python train.py --n_layer=11 --d_model=768 --n_head=8 --n_kv_head=8 --head_dim=96 --d_mlp=2304 --vocab_size=32768 --activation="gelu" --norm="layernorm" --norm_place="pre" --norm_eps=1e-05 --positions="rope" --rope_base=31900.0 --rope_fraction=1.0 --qk_norm=false --attn_scale=0.102 --bias="none" --tie_embeddings=true --parallel_block=false --init="normal" --init_std_qkv=0.0174 --init_std_o=0.0037 --init_std_up=0.0174 --init_std_down=0.0037 --optimizer="adamw" --lr=0.00065 --lr_mult_up=0.626 --beta1=0.95 --beta2=0.98 --lr_head=0.00354 --grad_clip=1.0 --warmup_steps=580 --schedule="wsd" --decay_fraction=0.808 --decay_shape="linear" --final_lr_fraction=0.0 --batch_tokens=131072 --seq_len=1024 --doc_mask=true --train_tokens=1316000000 --steps=10041 --dataset="wikipedia_en"
MLP neurons of a small language model. Each row is named by its layer, matrix (up: input weights) and neuron, and shows model dimensions 528-623. Each number is 500 + 50 x the weight over its row's rms, rounded and kept within 0 to 999. Numbers have three digits each.
A block is one neuron, or neurons of one layer that tend to fire together. After each block is what it responds to, as a language model described it from the Wikipedia text at the highest values.

L8.up1530:485565507570491541458469562523476478551588507575480527548513561527457508505533385478521523446517429515414527485583498462492364563483552511405603459495533457534548400665477559514450580413564508526456562440450585520419427494506440483543531572483601421419511516493495452498505476453419493465
Percent signs and closing parentheses right after numbers in table cells, plus closing quotes, commas and mid-word pieces of names and words (D'Urso, Th-urn, per-plexa).

L3.up65:483558451527547470490492549484470527565568517550525501521499534420442576431490405456391537493438435532472562449451529518474451426453468493412533442430515559574466462586498502563498549427540532437431484530519571497402485479502504508541450479538536512530474562518482492477518422531479490535
L3.up169:569534563542523535457437564506527507514550549452480536523601512521497529568507475576514555553524470595492566515485510508566443467444489491429525553450413540560542568541440523544428553460513472523429558525464463461442559447491521545517553456501558448498498532498556547505485415426459525519
L3.up262:357434588542491513505568579519493436461503469612511567464499533502464546478465446478544438584482446572520539520563466465424506463439388521525526513492506562558530387570547629562440485490543441497453497530544431485484456438519501531474525496540551494557488557507564548534469474472484458459
L3.up447:605556553508541545513460427505426472455449490544482500472528620464462499435523458485580538499391509544433571458613440516529475454541521557449457478481542468499539466485505641474525521421500444502514497441491480516390528508481449568431551456394529395496497520396438519500389496510458559553
L3.up1544:545421529408515471540600544503550441473471480472486494397608491464527542473511471437472516533502440500455568496529505552535483449477418524512504515486375478442580513551522502595471454420528534457420480549413556496443604411460496527496529411597574479482547567534462471469507461503545461449
L3.up1699:395622500559559554526481591543447463474530489557416512567423557448563460423544451538489527475545551436408542511534465526445454445534524435378502469388552542561511452549577493548475585500567509568440535460502548510462512490419531542486488495450526569479412625462479513439454526477539516526
L3.up1788:412540454468520488503523451489503433577592481519447445508548525537451478520538464598568465498563544485507491417424456517614526542506578346459481565415473517527415508618569420577541495479528559553459486518472467468445594461400501583549517484512576483488579505513648545495519528490486457523
L3.up1817:536473465484520558471580448559450405531473562475490556469531451483437454578559576525526545509453452510454617498469498475496488482444428521453533529501362487529509511563552546551424630490539523458410477521474533573510486335432469456490517486505545416488411553555513493452491471480608506489
Percent signs after decimal numbers in census demographics and population-change tables, e.g. 59.0% male, 0.2% Asian, 13.2%, plus weaker hits on numeric table cells.

L8.up56:522523401546504471491528507519405473485470504496447375595568455471566483416485474457500594562562507463500445416511494409458485516487576479462505460471510560511596475584541523505501533459496519492617454559511427502453386504545475490524578474544531484418574482436485466564471469493480428564
Opening word pieces ending in e that begin foreign names and words, such as Ne(ftçi), Be(şiktaş), Re(iterer), Sze(ged), jal-ape(ños); also lone spaces before numbers.

L2.up19:364612436564496498601552634489359475491418538509432526467576539446530567505552431504435564570551510539534477456512490555464498542498519438455572443535484467507454569579472464560538518441459503505513497494442439575407504493534493486526560481485505507460458544560501562493528398446453463545
L2.up410:505565513485408388469473536431461446520600501542560548498400490478544452520475507551554471480511523494480526401498454490477476561452560437519458427472445495520457452427516518444582590487506482537551481507529489577454460478572412497449508453514453444516568450558528569445548518457409459651
L2.up543:407481456478491443535482559593476473536505460584512439455480525507565479457500453514486514513496465553495537424532404373555629495553448445492560458470527447464479476523570489460510565432507597573535468479531428451507493505549479482414492490520506456462413523588555502415487471481517554507
L2.up726:450464509469473491572475491518525440469418499464524378457466514508393571507566517508511488506361422478566524427535491517561458448465574586456487498511452609460514502450517523545532540506497542490440532529444509499475469452452426532483529550567549450442424479488474464550511533494526433473
L2.up1008:521488530504513532558535551484363418437529559558385436517526484553454558463555415434563446571405471547395502496482485527605461509463434515490458529567471597535480468501539592526493553485541503485519396403494537499540526501504509450426584471575533476413539491522497543523540454649520486474
L2.up1215:545437461529482493476485496470496417535449501566464369495520550459467511542576499545476452529486484525443533505518528534457545544614511443490486520514526493479505529553536455526507476520511429498543559529495476556426529459506497513586533530508491492517570444441474551529481476620494453553
L2.up1546:447456469435577484498469625554506457459486596585427495591549555496396499478538603510502512529431553528472495462533498483543485509466512491385506525429498454485499575596580488511443563505560510534454490539547535540461484460550492484448462453579535544481560501513482457520491404545478364511
L2.up1932:572499506426434559530505521490471587423397577426480569497443523582501451498566568498479500431452498483615443450564548494444579566477489382512494532444497518534511506444531509433513494462501569615549493485560451495451525460547414573494576404531516430425483551442465515527419411480530446436
The leading digit "1" of four-digit years (1996, 1610, 1952), mostly after "in", "mid-" or a date; weaker on sentence-starting adverbs like also, generally.

L2.up210:482418469536537512489448410417472404560565497506447429489552525508543513468557478524438550657464546569490552527532498528487470561493462499428586451455484514563588529500555444483549437582497516466413484473464609527454561516584488532448497527539574482546508496520439433390512474583479525452
L2.up243:591467614453464448540546535457479514536522503506480438520586545428626521497492344492505496514482494477478569426426464468566494511524473581432473595552425528594506374582499520547345507518544469503450511562569512531473507544552362572467515516584493545541519552510384440499455493452464521427
L2.up470:421457544510437421458467551540473411565458623465559497540524580499579413578479532494500512539457476518410516426475510425494457491498450486456478470494412466533579532486522516575437561599584525509370418535553516519467395569432499499455491448529543509520494471431489468334480446415579485470
L2.up487:554518512501482488530463552483466547467565479522514464495467583496551515356473429449471467495424471507469471370493480482577453417518414464472458492470445486539547487567526473453454473541506561441442474487454555473426535417519531519485588501558491464535509551485431570453519484482505487385
L2.up1100:556523591485591547456420438391444537450485558551562548505461457506389475463597562546450528491542535422496513498525376509479577448495461461523492484453506491403478452522497542555483554546561461517424436547450439481437508511423435577458535382522563483487422577592426411581492584582454443438
L2.up1596:459501577483497432493509592414523466570430480515483479552499462455409616472534532478588554542479464583451550439496487465469451460466515533453438583552411553496580478495474502561490515547509345530489556542547519579484452463494482582568544423487451460445539442447499533472457493453565436507
L2.up1833:497634543508420455501508510475506502571466554510504595520560483489518553506439483499567480485501595497490496460501430478521494437473522489423511488539421495575538470492481457563449547488539480494511578551528537555393443456462461509555522516520577562499506552504455416440553536522489529464
L2.up2132:540491565554561469494471511475526626489582518524566490524540460481534498500550403548475548575420437486442593475537479505487543484463410557469474591489490544609498511532453461638470602489542452471401510524513536509531518459575545464545447442496514478510495505500506426471493523531497481609
Symbols and punctuation right after numbers in statistics and tables, mainly % in census figures (21.4%), plus table dashes, unit parentheses (°C)) and title commas or parentheses.

L3.up67:517540542494535507465537516491470503522509525539539508529591489551517469522530471511473537435490458511477511364500532485540471553472503417492525555554493560565454483543476558503512516497547580495469477556521504567523508466540419420455463580559569461514494583452468531449568507547531478572
L3.up120:488512466548530513556426519453441488538551455543451405453530435531570504438544385477492515569512434488494586438435508461541431569425603464519493486492529354513526570571513420525494541565548470423517575510556489550475487537526427531486506378597560481482561505587474526465524446600483464504
L3.up271:551591469501528411532464471504375449556486524456447456547507505508424533442583413382498515492399530492443594407498522483543618580534567492413554456501449616566518410520465464560471664516560565400547547438574600460491393417566552500504586459476495526556677517521474468538517498513476495532
L3.up657:505497457510459495500569504506384486610522529499493486566566492443495497431537456502415518524573442489560526473499496582493454534445544497483437597515464594549576522545546454482535532558558517466541526518448539530503528454592493461537470415435569340466420515461438526500464521609621417522
L3.up954:533533509452545434381517562493506555496544511537460490448594514457489529439499455487580450531531522532508548486428467540460442405438503606488479449548427510504469552609457553540508556579502512464566443461609421611475509532428399618449529344563544555531533594567468506447581493519463450556
L3.up984:503547473495582519494479507481420492501527557486591586482502531514586495492512499594546454517510535496492523420485465500613478518434596508477463503466489491458553510547534477533515523478505472565529652583481534573517452468545419512565509590466528458511574550495539438536535514472482493560
L3.up1148:540578497505579498439478476395473512514499486483487444420516503514574463499564480499604559554460484516512521415456431464491505555457490518501485477584483549500570469590446496495477538491523414569524590567441600492418484474452438461437519467444492418446407474422492463516521494554530507475
L3.up1548:438569491586559493473456487534399477479466536480504455460573484518580462394542406415486534525433572439536545480470477431405498504414525518490528437480464504569562511512449505499574555529499444472522521540457477524496478507518460527471431511493513431497460446485525501488419455529544419487
Word-initial "Re"/"re" piece opening a longer word or name (Reiterer, Rejects, reshaped, revelations), plus other split name pieces and table pipe cells.